Part of a small language model's weights: untied embeddings, a variant of Adam for these matrices.
MLP neurons of a small language model. Each row is named by its layer, matrix (gate and up: input weights; down: output weights) and neuron, and shows model dimensions 112-207. Each number is 128 + 24 x the weight over its row's rms, rounded and kept within 0 to 255. Numbers have three digits each. A neuron's up and down rows have the sign that makes its largest values positive.
After each neuron's rows, "fires in" lists the words (lower case) most often at its 100 highest values on Wikipedia text that the model never trained on.

L7.gate447:084124120159129150148115164112165185096125124155113119127107115088103124144130136146125072136080136097128155145103155080128118144146130074121145106120144151135122139151118129139122123143159150155149120096146126144145112132114149131098181154111139091136145162104109120157096095128143121132
L7.up447:146119115138108125121125110122119152126137100121141146151198113150153105123119152117092129118141130117128106149139159140116107151123125121134145195117154124112112159113093086135174139143115124102092108145102107118109101115093114162089126105109171137078128149122167139158114156133116128126
L7.down447:151134098097082135145100113161126140177163124124109120138151097125127116131098149100132113083144108149185206172145099142109155138116123134092148120100120163168088108150115079155176078145133123123117119137140119165125161120134152126142097099120126128118122116138166141087128170137101135120
fires in: "a", "two", "an", "three", "in"

L7.gate591:114126158128164138118102142121119131102130168171125117151109146130136096142123076151118123162128133099174119131132111082165134156124098104158150142109102113116115073104129123102163140127144149104101168130099123102114085130153151133121147117116126160103176137116122131061113121148130147161
L7.up591:128112103094135156141134172162128092131114114111135094123125115150115113113102136105121161117126124137131112101145147144128100100133094090162159172099134112127135102099113108133110143090150079119128127117132115120137068113111074082101144137179138101104148105124140112144138107077121121133
L7.down591:132131141118112112116115154116146137115131156108150159130121142114137108157152100126116119166125163102108129146090091081120090105140105138122108140096111065151099167106155123118136157125144094152093103112148112107112130143109115108090139162162137161080116132145144158123130131068099134109
fires in: "that", "because", "although", "after", "when", "though"

L7.gate761:107137092158091141134141105134118158140153161138200132136157110154094148143132140131141114086134130131102141122149097136190118078115125138145152114123145121109142126102117156121104105160101140102156105165118131118148162140077111113136135124135133131110128100095106082155130137133136099104
L7.up761:116166124155097139146115104156178138099099141119109150112132142119175129175109116127142144125118126149129104095121106166142134167126145133143127144136133142122140130110121165172135123142098156125103120093113145127114151136135163125159111130141153139134092090169126138154113108142117166161
L7.down761:110116140143179134131124090105126085144158120106079129119089135110114099096111171133157151115142104106119179159147138120116131155093155118123117163123140123137128178119150145127135086133159140148116121146133124183109108090157118110117141095128136124100153122101182169075130136117123126148
fires in: "not", "which", "that", "must", "to", "can"

L7.gate813:145151121140118151141144153162149167187115116136097073126137088118123142094132160074117103134094106114155128173160159066129154098129145155067181156108116097113129151100133132128147144092143129144144124126170128132147162120124139129101111103104077129088140143119092113143148130098190140103
L7.up813:085149109183126119150099157166146094135105154145128125117131123133119155109129139120116081123147135147088124131157128131123148130115139091114116115097146090131095153143139144107128111150136151183139145151169120108104162136127135132114142111078112166111157132129133125130143111163138105157
L7.down813:133164148101125122132164135133091108132097133139137105146122148126116154144155121149132131112128124125121154124169120118149115119131123114146105135146091141142132082150138168083142000100151119140111124101159108169131142147117119136111164142146111139145133126136144171119108097132133129138
fires in: "of", "with", "from", "at", "into"

L4.gate599:165110134115102133121113158115148123142120111117134143132134110119086071137102111145088175118110126149133153146125124119085119150083112159126173168118126123116092157129172125124097137133113123115128162119134150174122087122162097121156135119093154123140134101111131126142129120136164123065
L4.up599:183107097195132138129080137153116163123166137134131164145141141075111135117157141118122131108132129133152085131134124106108117155100165164110140159121137094129124141125122140123130145160107110165097103112129144203140142109122120157137155130078158123098163119115114120121178105080132138144
L4.down599:140085124166105167100115128164132132114162128149092127133150153132113081123112105096100081118093132154130143147123148142169121149090126136127139134136166085122125122102112120100113000109122097165115104146135127129153113122161123141138149112097125097106169106099114123112161112055108134112
fires in: "he", "who", "she"

L7.gate691:088123137098105087158128151153145152130132150125108183127123139132114092145135118168187134155145127130144126139131171080112085110128123132116187132128152153089141145115112132116137137093128137132088127151125101115114090140115125104073152125121130162078121065121148125083102109130141159135
L7.up691:136154150152121098114103140130117163118146135121155134139136150087164150106120145172161117111105155123138139123131138102135139145111130111101148138115083100168094139148087143104117131096117110168088101172124130121142106072129125096097180142094106134088130161135131106121157140115127119062
L7.down691:139124168159081128110145137104110100152121154124133093116147126134158135155145099070121148121122098120124144095103144120127114149165131117133150091107112131105140115105094165155125059162092140100131085085112122074126148142127137129135144134120144119117140123098174121134128125104087116118
fires in: "after", "despite", "following", "while", "although", "when"

L7.gate24:053121133126109098162158182096116138083136140090107127097140096146111151115136151148118115142143103126091133135137120114099149140116165113122120161079120133130195129138106094127133132071142149147150145062139149098128131168105131114078101129169148143111176121116144127132110142166171120125
L7.up24:102181147120143099130125163102128128099136141113130106144118145131109165082094125140124146168073108114108106166149129110114129180130130084111125161144147116095106120118099117101119127105128153095124112143189160125167112119099161146148138092121121128119165114120153163147112096128165103124
L7.down24:076172122122085147122125132146131138109125108096099137140148124112135148088143088131105153150122125140113140119171106134130114133169143095120141122147097147137119164146130108129145047105149158118122157118157135148191119153121108113084138129131139133117155151119175117117119123120149125085
fires in: "by", "as", "of", "with", "appointed"

L7.gate770:082169097181103117136077142113116127132161110110122136112149138139124170134135171136147153133137097123161151097095116111116097093106130126132123130114112077120100101111103134141104144125122164144133147119147103129154095111108154091075118106099132175108129120135125078086083120135128101097
L7.up770:085149144079077110168137130144091123126132106118136123150141069149174147119145122099132133085148124131118110130124142144177162107115102120166116134130086110135130106093111131191120127169119144133136155168125122098123150171112115107140140096085135108135130141108065101104145181122102149118
L7.down770:140175110101135136085130110122122149097159108151141163120124114086119138087140148130102101127124134136152107139085114087107092122141122146141156109095159153115154116110158125150129064143111124104105136097136141115075141120115099148107133135131150167088112163142156117113140145156153180126
fires in: "s", "on", "of", "in", "among", "by"

L7.gate267:158093125125163125109135170173124092127161086143118122161124165141153131144132146134139127119144169136107124130105115098135141123098120083165104152118142073145098161097087125131120138151144102152121152121169133128121112146109119125106135114111150148135140114117105158153124101155128163147
L7.up267:113146105125111128119144127138123079121120102133124087123162162121112126114135162085095103132114132112118131131139126069117115117123100119132109162133175169116132128093149107141152151130102120138107109068130127145100124117145123131094116145156122157119108204128161118151139108123171120123
L7.down267:135107164101124096135097119138113066152096120117127117091165126119155110135133129130158131109125110143152126158156145124135168128154094134121131112148151134119131138087103092122092068149121131159118151119131103117130133144138117170052185111130141145139112138081106134127180131124167114128
fires in: "the", "s", "of", "following", "into"

L4.gate23:116126123109128111093145110130127115115144164162167144109184139106146163175104124138162110102102128120135134087123132141129144084130102149180169136112155144119145094115107179110139153143115113145107118137116120111121102175118103134130143084127140115104143127133117131122089137140112163128
L4.up23:079132089079153122089151124127159113127172159136107147110168121133124155125065151116171102116089137162092151118106141069186153123113123125139132097100119096107115147129131173125124145136120127103121122147074147131103138146125111111117119122121127119088122136105117146140128144121087160136
L4.down23:116144138141123124133179127136144135153118124117143108116135148119133175143127151108151147110132123112160118090117145128128148119137082104143171139110085123098110153145144103122144000125116114123129102144162101132149162139113149151085150152079115143126142117135096126115106103142114149121
fires in: "by", "after", "when", "atlas"

L7.gate353:125127133100120104180075177144118134114094113125111117088109142162110171127138108131165107160134149168115154157098117129077088123121089115148110143121120088121130114095095133127158147091142114126128134125130154133098112122159127083130115110122088138119146135120121100117086113114130093151
L7.up353:145125107141125144089131086168119129122091135190130124135150133118171117171124109141136117155107159117128141150182111127092091093117126101125175123104151115114089135159114172124098131092097133104131149131103081109134066114139117139120172109133149136107152110110126134102144115108153132133
L7.down353:126105142144131145113125084159117140133148126147114138142129098200133114117177139101137137133188135120148132113098160125122119128094088111121141116118072134134089128132133182103111039088132128071116128144150088130169122143143137138163150128092134083117140103131152131142111152150154120117
fires in: "the", "in"

L7.gate506:122129134133123099120177139130155150130137160143136131137123100156095122111115155111111157107109168116100137141128121131123139147139172129121126187114129169106154112097114150102165155108107184113142120133153099174180146131113134120102143129124141126153160157155113163121086130129104110154
L7.up506:155120096130136130147168115112096128090140108144123140119134175149112137141111142115112168111100115147111129137125153116136125104093142098142098139171105158123125120156107200148165145153147145141105152158083114094127127135098155133117108117153146144126140116119150109168102116111163129098
L7.down506:097169102124098115156167112110122130066181112094139121138152149124096136135166097161099143118137123130127145107168127142116111140122106096100107101156134136102124119136145101109174146132076140108116117101137084120156177118105126155126119080129114151135151115125137124129077120126150127075
fires in: "the", "as", "appointed", "s", "elected"

L4.gate350:097144087124135103098133183105085104136115088136139161113152116089176136106106139142161112109124114140157138108162121144110102115110113104175100091091109157151119124142080147118177132153161152162127113095125149124100091143106080119080161101088111176155151119148143089126140149150113093118
L4.up350:123150145103092125141130137128107111140124109127171075139128135131098127091125141141132149173080104123123109151139117128088133106153103155146131097159136101086091134153141125113107135096164176133129156153171129114119165129156092148131117152158149157131139116146113158098128159136075136133
L4.down350:127131132106147095104125136095150064159154153135104144158113139104155127129124140109107120135146144157128146119126107151134098146090129132117163140075162163109112163118129125117119055143102120131129149120170124165119124124119103129158128117098127152139113131173158149120122107128172087145
fires in: "of", "at", "an", "for"

L6.gate626:120099104157100129143145129166133161148163134141085048109147096126137081130112092108123121134133129164145185111125144145113122104142173136145140108136126176148170114147151094123096123115140173154112132107125113135151105104111121127097110132101116141163133082077143121116151114131097152113
L6.up626:094132147139110107126114128132101137150130143120169094110104120128114125114155132119134162087071147096132161144116140150118134109129164146119170162149137142124131138143111109107095147139129168155096146117123113153126101152098150110152172125111147138130139150122143064152187093095138106131
L6.down626:163078110140106105132071147152143135104154132132154095101153140132149122092091121085145128085100153102128135152114150096124135144112150111115092151126083198100140087155108124147117131130074119151108094130172092162099120101149123152163111119128108143157126107112122135118144133145145110108
fires in: "who", "rather", "which"

L7.gate720:115156128152143110153156113094136117113142157137081174129145150173161120125098115128148121132101130131168132112129135133145106143124163156149143098123160171127137141087164125124096127134092117111146102135130121180131121174127195089135176138122130157113134108114085138138095092126125160158
L7.up720:127128129160098103133122117105109114142149096123119134112169140138141136098127105142089123149135130166169115155154132155112104130131119112148141133143179155147152154101116137143113146158135132079107122154138100147084136110124138110134195134113165164097161157119119144089081117140147128132
L7.down720:113128124161131188088130119083140083155108154114089120101114127111163099117133153117115126139148102152176126165163134125141153116142164136140138119156139121128167165123105141089145102123142132122142083141144121104149132088140139087150151107146128120096144125101107181101123139148132139154
fires in: "to", "not", "can", "cannot", "must", "would"

L7.gate333:117078103147139122120136130142121121105129107152091159141086136177115114151120165175142093138103151135133178120130133102122114089117112120115145094110115068128149084168141142123131125126126132097101135142123131117136113125192087080138127150136136138073137138135133166138117097128165129140
L7.up333:102126085099134158149133132067151150139139154167170139101161111123100109106094150150131139173105109130129124145110144126125092096178094065135116122133146133112123161119104146120159145085159116162088113153131108148183139173119166135113158117118120152124156101065082128129097084155087108119
L7.down333:112107125122130162130149116140155156146091131164125081119167169093084143114114153123159094163159117166151174106109095181122065146096063121137145118105124109140136070133155146147139049124165192111112133162170119119093145153107128134150126102157128120112093115140151121101139111087155137151
fires in: "in"

L4.gate644:142111109169101126156129162126151130088092115150145140091080108119145111133117177124103116134132125120155136171155095136098129129148169164173135129114147152160156133123089116148093109108156102149139130129105143142139092123082139116090144151143136137146136110130106088115112126108126143105
L4.up644:127159104154100127106146094098173133140121136193149127090162130107167168122155126152098099138148114111125091141139103131135122119100164115139112142108122135146101172121098127124118146080102124129110107120151101129137117149101110113145138149139148123115100117155115112113157117120133090124
L4.down644:130089108119130122113094152130126111079129155078124134151162157134127084152081166125121134159124110162139133170142127087106151132120114136138121107117129146092108125132123136156128046117143141160140082141123138117141124107123126109107123099124113154131166112082155104091107152166127135150
fires in: "s", "the", "this", "an", "its", "as"

L7.gate607:128119158155119121163119166145140118106155151105118131140170155147128087108056126138135115133126164109116112169143150097087111113134108161160130109144143120150118186138094139091146143080131121134102116137125113105124105121098107131082114140132182147119156118112113130104143138128125087118
L7.up607:152155146166098142135108113148140140123146151112157129142139130116135112119144177150132107114137177123166120148169127080135133131123157136165148151147179127155142156137108131101080124149139189109137157162152133142156090160065147134147192128108127086119159104116116105123158066163126125155
L7.down607:100099115132116143155099121123139127091101144114090133137130127128136148136136121121133119162150143143128132138125085113144127154166121111135125112113149148145136128154164098169158035088142104151126108102110118132130176137100127093109121161111128163125155150107099121142129124102165164098
fires in: "is", "he", "they", "a"

L7.gate442:146116142112113130137099130123120112105110112145124164138134116134148150129129135155153130081130139147125157152144126126141096138121129123107130145152164135124118116103116161148105140097105098091163089117103099154143116155144109117125134171125109130101157099104122116104099141127115073077
L7.up442:130140135098131185140139135117130132113115109154163142138174152117139115143128096127121152149136185144164117120143140120135094067153153148112102122102119110150109128122132139161133138133141155106113134132161177122144092115149099146142178117081146161103139076099181113153089145158114165123
L7.down442:111139132140152132103092148114117066153139137089106145110103119157110115151128120130139100125134136165141142129112099128140064102125113130099098145124144105170092114115160113119137056174109121113114130121149080105124090124114142118148179129141126127135164120075159133148174087117114092104
fires in: "the", "and", "senate", "industry"

L7.gate356:150157163107126074152091200132140125134140134103117108072140128133070149159104136137088127117144127123187168101127134124142138169143125116114109140135134122112098117096135137104172136103155151159156177148109129169112111150130107158127110123157165156130176122127140127124118164109095102153
L7.up356:149109105138123135163124129149136102106114089172145116119157131112114137127118153111133153102133162139148084105081174168130135123167136133160144102079116132120121133152154174170096136111148155109091147134122129127109143152122137108109144127117142143129107138154129145124138151139125105151
L7.down356:087157136117133135143129150127126097111134136139119114170167155123127134164129151136137118121087145134093080080124136138142115076121138123101109163136143141100118102121165147184123056145102110124162101159140138118144131139126111148145119132121125153146067116107139094116118177098107120088
fires in: "the", "of", "for", "in", "to"

L7.gate64:132131134114148128127106095104114096147143167162139121142119111129120132132106112148131144101128132146145130109128160102132125121120147127086114138105133123108137146106137133169149110167144139165104176103067142181105103118081115096117161115122125156085135140095144108101123113126132159131
L7.up64:110116143140114148143157153124125095112163141116104097088138147118113139104122102158128153117138152149155090135134128161158164138124120108178156132074170137139144155141109162156125108139166124139137144086171153135122132142118120143119149125093105155130142133139137165161118147130129109133
L7.down64:161152142147145165107125088150092167111110182160134147094118156170107145123147126161103113142147108162107124103136138124146144112118150119121119098173121155105096116131150120140092032125106172090137123141123101095153135158114089131140156155116099162133144129126128125143121169086161156111
fires in: "have", "has", "with", "of", "had", "building"

L4.gate645:107111101106114119132166137107130162081136102106156125089114098148134124112107140186173109155132174130117164115090105125113129096136119132179167099082142129115095106122125143133118136097115133140099158123122158131166096112109130108110146139157150137136145154144108144129113104131149127151
L4.up645:095090094137109126124111107123116166087156129110142153117144141181134092112160158155155119127128149097114123102097124119126140099131127085140193076093131120134101114148115131164159109117130122157132147139127140121184078124104123142105152133150170115135180131154134108118147120117094114125
L4.down645:076083094105070115120131106123121098130132133119124161120116139095149154121149169109153130106090155099144115140123151147123137149129146118115173137141147125111104137119123160129128000128116144149101166144181142121132142134094100130105100110135114097092144158137102130150126126149142108132
fires in: "at"

L4.gate579:136090129126133135162121132129093153123140190111118116120148119146168166103082161167099152168108143146114135150072142155138141099127134141151132163099151116109126147095128086074060133126107154079125146116119094110154108165161134137117163134139150149101179107109104123083150104123162142154
L4.up579:118093093160094123114140118117162142157124134126083107104148121113165101146134124116145118088126143149135126166109148123110155129112067133134150159155135125149134112114113120090126131171113166138144119124167102128119099175107164082129137154126112122121111113110111112104129110135145140139
L4.down579:134143130156130087137100105088144169134144194117128139161141139133145083115097127107159123100147162132119116145164121118142132154139096104165096147165112109131185106119134126142120068094122106091124129126122114109135119123145130122146121111172161123132100087101120139138157138113135063108
fires in: "also", "often", "not", "t"

L7.gate271:098126097124133169123109138083140105133136138124146158129093071161148133123093085110109171111129131137093117106127165153140094148112108111162135132119169127129161117122138094117122102097152108076139122116166162119115118147146125129110188098151176129080139128134094117135125137137156119133
L7.up271:125076117132093147140104156153170159111157140114117093094165135108111083124106118100109107112095118136126117123112169104099120134139091130147158088125195137103163114175111118152102142088171138132136137124119169159114112097122154171121138134127142138111146087147168119144138125112127148102
L7.down271:115112128106117151088180119124107100146137170126132136159079100100113107089121118140126130100100107129149148150136120136130123129133140118151135125139136112085114135134120146131094019129094158141133114141145119149105139108119162123092129088165141125157122134112153070105132161121151125114
fires in: "the"

L7.gate538:129142141181084108153107125141152112122138139162151138149134163120118110091096145102148087112099136152139107153142119090151147118135110094102172135117147124090096148130120105095107100096129115111143071121123118107098108138060116154125162109150101091140152152116138115127148094106131135092
L7.up538:116137122142136137106117095112109112140096180121115126145162124140134124097122133123147119089141157155091111125097146096115122131114133113123134173156148124149149155111145142071110143077166116180125160153124164147133158141152119128108146156153123125107150123144110127099111169118116110113
L7.down538:119126119127118123094178128166142080113126101116136130129165109146141162130122148114132129152138085109139136149171146165131097150115133112129117112120181124164101124122166126136148000121124113108137116101106116134107125143136137119116143131098104157112136123130167122133126115147097142136
fires in: "it", "which", "that", "he", "the"

L6.gate533:139131069112171113123130166133166129101173120141108122142084100186157157135058134147166108137128130103111129141136146098152160110135081172118092116128154157119128113114134116101114144146142090156134144144105097114100114139091151149095143154147142119098138100144134127120128101091144110143
L6.up533:127152103139073117137125121151175114145140114129067138170091143103155148088102159149123144091144160141103115147132099145102076108147100074155111073126129144119104136110080174152138132125159108149121102145136150106126111147099112107142131114134150114136121133159096080161079095121141120161
L6.down533:149137122141113137140122139067124123190119085138126097139163107126125096132128173133117153136150144189123097134135102102132100121119147146084157115148141130158119134157108157129102106110154094137089121126151127176154138143109134133132133158124100121122106119156110126120134104126135140114
fires in: "an", "any"

L4.gate451:110088116115129120147135134117156115087123131152103111137126130090110118140106128130134106145104129105114150138139102101090148150133129133167160120120155165120138117140122141158150110138152136126126146146115145196140104148117150127093146128127109132128140146118113078119117144110143183137
L4.up451:122128106142120140150157129124145126105158080142099118117112153133119155165174076128113121109150170116078142104159111112139164062120111131159148120127144156147155124175136120131132119094128101113157152098102126134156111138132067139123154122121106113123151087124125164107143138132107110101
L4.down451:100144109149114096169137141113116129107132133128114130166148135120107166119114137179161130125100126139136142149140149132107124155120106121132189107116109159110140150123142108123175034130140137136153146099120094155116138182119093129085136117109110105140121095139132142136115139118140136097
fires in: "was", "as", "by", "at", "under"

L7.gate793:129114107144108141177118150112168146151077108137109133131123118100131148113136140130135134119084143164120152125150144099087085163148103154116141148103141117098125143113172090096132104139114144148112117112162134148093103148147133101123123091080155075108165141114158147090086127103127114153
L7.up793:114086121132111127139095153127169124118124118154091104137124156105126138099126175120131039146120111074118142093141119154114106055125113109137141157116154110147148142146154146148130126118136127143100170112113108140103131137147142105137152135168093148109135164195139121140112129092109155147
L7.down793:140171130179123150156100151146080174159103179154099123175112115131153140108132147105112150107100136121129157137125127131160085120127149127152138115138141123137151115089132098151124135118114142136134145137124142101088165121143143149110154101104153121131150137075141102075116158056111092148
fires in: "of", "two", "three", "other"

L6.gate3:126171079109149120150140086123177154112102120140117119090118114128076133118110090165111096123125140113109129169081127085100088125095113107123139152131154105072113068103099131102103113078151115121122101166110181143153083103121082159114150120117122111135137169093127123125133132152130130108
L6.up3:095150137103120147128151124103150122127137102119104141127128151098148106087124153104121096104116088105143133123120124073124093173097090099095150164095149156156108107139134162173134092156151091128119141095105117114114091116119153132105143124131140116133145118150154160144159137110116125131
L6.down3:139141108127120117138119117123107150120158109140096121097130114104138106116130132102134090109107103118125115144141084132109133108141141136139119106127121150128151143101103127159158023134112108120128182110164090133113112168102138099169102160143157124136161111103152150101162120133127098118
fires in: "of", "on", "to", "and", "this"

L7.gate381:098139102092108092151152155092137171103123149163114150125116170141119127106121123154144107122139172142118148170082116095088076153157128121146127121114107141109122157119143140108116139135140109172109175152151151151130094108104111100131132138107143154122179148105108143125092147122154150147
L7.up381:126151106128111186137073167131125123151138112167116160109145148158111117095154123105127098124127121148120130105182106095136128137166094136137133108105105134162144134120137130142184138091167117059117162127152144120139129122116106129135131144115094157116151141143159113132148131147146143139
L7.down381:125143139116145110095126097107120168152132148161140134124150139130129127116154109120110143126155133146119118083169150139112138085178128154150129140093159122141131117125134148141164035119112093100168121129104130133117175120079115095172150133114096161106111146105153092140143137099131125139
fires in: "of", "to", "with", "for", "into", "by"

L4.gate105:129174135135090123123146146128147127132164157168119162093146156145131140133088162176116115128145141134101124105088136125139120110142097112138169126125092108102126146140156104138158122160152108101150138093133155150112108129139147143087157128114137133090135061092142129109152137142157144100
L4.up105:101170131119169086148133156085164124109146150161135116138125141129103149160121144144091148108082098149118125097097107080127146104113132134121112056142125102160128131113106120142132135132133182153135150097130164137157141164143102097164145149097130161105126081071112126098116118114139118162
L4.down105:105165125159111148141132091114129144157119190177087143150136142087128172138163113150135121126143144129115140149124154126153146125123154099150124141115075107153159124164128146154111060130120131136107120132135105123115142136089150155172122072087116145102110146152156084110131127116145129108
fires in: "on", "using", "of", "without", "with"

L6.gate535:164139135134142132118118146126136154140098169165152137154098123175137125131151105091126088142094105107120124120113134104129130165117141091160156122109137145101101122135122130094090130137139154081131100120134110119097098131113145135121196160122137074144081143136127134114096116130136100090
L6.up535:124141108160149202120074191132121120147102162064106155097123127158076107129133127147119096109156108129094133158134144126124112147161122120137149162155169119070152138077120153089121154146123112122123125126169158175128135137103105098179118136125143119126132135102168149115137146142115091129
L6.down535:112112135164092081172137120139122143138149107127146163178142139143146130106124126098125089114122091168107136135127131115171113154140144110124101154122099092137115166123133136091134102136138071156130110142149098122121139145090111127141171077126149131135154141150163143128109144136155172069
fires in: "was", "it", "is", "which"

L6.gate618:103154106128121127159107141121119157108112133096114135116162127138104106113100149135147133132108179141089134103179115132097152104122113137150102175107148096150158148093130124124077137157130089114142147095159135110119137100139108096126159115106160152152108151121096137147103155166062114128
L6.up618:080176094164122129120169137083132096143104149143071151106099107101133107151128173140165119108119162132187148125141156095148151097163109123131135146126135112135154175127120146114060148114117136137108083168119137143121088140102111154122137143143128133115116083144114100104160120103147143136
L6.down618:088130132112127136134112184136122070126140116173078126122132169137139106114125162132162177092145151068136114187091082122103129123150116110106125106135122153177116093140113116149128104108127130114146159098109168118127134141164084162151133163142126136144113127146133138091151164127143101132
fires in: "of", "to", "resulting", "approximately", "following"

L6.gate383:124151086138141141173129165154150157122148115099156144087156181134138141123115101156135128147159108135187108113133118143112132113117128132153177134115159127117124138098141104156115126111122107090133131121160108136114092133106095108093175114141139144141138108110100121090091123151136109099
L6.up383:063127104148159153139139118133153169152133140134150145134154158126146137122127122141159127125115127097130153144136078122109127151132086130087136164129106117121136117152127158128155161148153135166171128123113113140170105161126144128147137155113162109101135124136146115118119139126152136099
L6.down383:131125105102145143174112107142146148121116122117163173114156144109130123106134120117103128159124105134136127100131118152113129086117129112088168134126098123090127133125145137166118120142164116133088122106082126098146071178159147082133177151112129121120149133129166143116149114128160131066
fires in: "as", "although", "than", "if", "while"

L7.gate715:138096126155141126112151131083112146104132120164131105096126109131078117113152153105158102147099159118114082119146137128104129100123125139126112150126131134100079144134109116114153132120111107120127187121128158093108133133149115098144138097116135164089137164113110137135148117137151118153
L7.up715:087120143121118137122114115097162133137131125141143127101131154108097138156135166119105150167170151145176166141138130162124102134122157186121150169151133120124137121147157134096138107110138155156086141139151133093164133110123142069157110087096122124100154160148160139126146114142111123118
L7.down715:102112142101124149166122155126103155102139122133167087151116115112100127127072115093120118113121130153114120136141136125124096140102130121135169121112105176156112107149141144121121000135125103152100157108134136133139116155087132101105098144125148116125098110119084126135157119148112127131
fires in: "of", "at", "despite", "to", "history"

L7.gate123:113154105123100141130176077119161123094066123159129145173124114127106152088118116156128099101106116123114097182138139165100125161141139101155158127152163103155129129106164155139072160132130158141110130137084161121157121143118116118120134152165103165128116111150163106119127102160122110069
L7.up123:095129131101169153103113098151105099149144130125104106128130116151148161120151124101157099162114134120119127153139094114136113146126134096112182135124148094146139156135157172173154131118154101167120113151159145120115136140134116077113133117143153111130099181126098068121118120146084111146
L7.down123:133154119093118127104119140135136180147122123119151155083133129106115119110115115126145116142137081115120131125115113121125116105103141125121115143109097112105122115156133110127144000161131120126119147129142161112111123120109147148087136137143122127142159156167155122156152103160152129127
fires in: "of", "to", "in", "from", "with"

L4.gate160:170084161115124084104152152152110150145091125115120155106177133141111163086149103127102126132116155117136132175120128093107135135166168096138130162104121140137178097108135108122118122112102110190169123135191134124177112124125138161131170139123137128161168135142156144138184156099126159143
L4.up160:142150148114139139123111103171167127167148102155124078125089073135124099088112111125156148149159120117165154134129140122124170085142084120152179129099146118130086173160122094099131142121138148128083145089155128118130154163161133124144127128106087135149101100166154106121131112112103171161
L4.down160:161121165130126158164123136115082129140115137155100094151134150133142125121103118117108089124103124113128101138124139121137147161105125139119162130128157140079115127123133143127102084068132174115140072171146144126115134123096136141105167132134107164146105126153135168127109124145102122179
fires in: "of", "to", "rochdale", "from", "asylum"

L4.gate33:122127135117153135107117143087157160132110180145091113099117103141136147169108151128123146106138086095150167087064144127111089131117096137150079137144116144082093122084110093106119140185131112075119131124084100130164110114140143136105126118115129142117130133114126093148154134102130145100
L4.up33:096137122131151112154188155071131162128128132118140116141092148124141121108107116119111123092163134121149136092119137084147091129132148120100159151100095133160114115115092160087108116125126132162127120112144103175107166126127143113172191126156142087092123098092111117119098129124105087140
L4.down33:132114104141119131110138070139115117141083090087176102122111118116063147105110070111127128145145111131144150092145151134110113120158140133073148123112124149154130093091100108134112037157144131130099120085143126096144183178135151154117094137148149146123095103131168129119118117123143138118
fires in: "family", "children", "father", "basketball", "studio", "tommy"

L7.gate241:121156161108128086143101125144196080128144104134080066117145154134114128167139142149111114116139108110134127150134139140103112174103129143095148121088140110149160098120103147149114152107156159125123159115103132143169108109093112124116126128083140149129154098120152132076096120186139121074
L7.up241:119083118128103141125130109117129129088121140119124162127088173158145132124149137109165150104112149101142167149105111122110108116130130133158115145152119107128130136164102120124125124169087115142148100131153126129166124142093133132133123136104101125120133144158138136154174123093153145137
L7.down241:112149165144139133101111135125120128102136126098117167132125100148096122170140127100120098139099096133129137158160122128158124121105103127099134132142125131131122136121118112116097046110098139102111131114155167143162120132149107130135150094109142120134150176133165117141142142152081133137
fires in: "was", "and", "as", "became", "appointed"

L6.gate548:123107106161123089142132164125136160085170142154085139091118123123090152119154176152154087131141122124097129141123099088120141117159134139123138162092151151091146156103118127152138141141131125114077135151153174103131121173156154100107128127169108163131145130092119125084139125119119119150
L6.up548:123126162114130113130113150126167089097116134129089101119132093131161122076165124156135155158172167163088120092146146113143112143133138111149168133124124153129157124131126107159136127101152152160125111134148103140157097117120123108147143124152105105106135106133107130128133086122170106145
L6.down548:161120113119170144133138144131140119136152103159124119144082161105115147137115123135111075158115175162136158126142169136116101160116108147132116140130121128133103106148150127155154037136113142128155126176118125107108145142150140136107162120147120118163105113104115136118166120130147106099
fires in: "over", "to", "of", "than", "mid"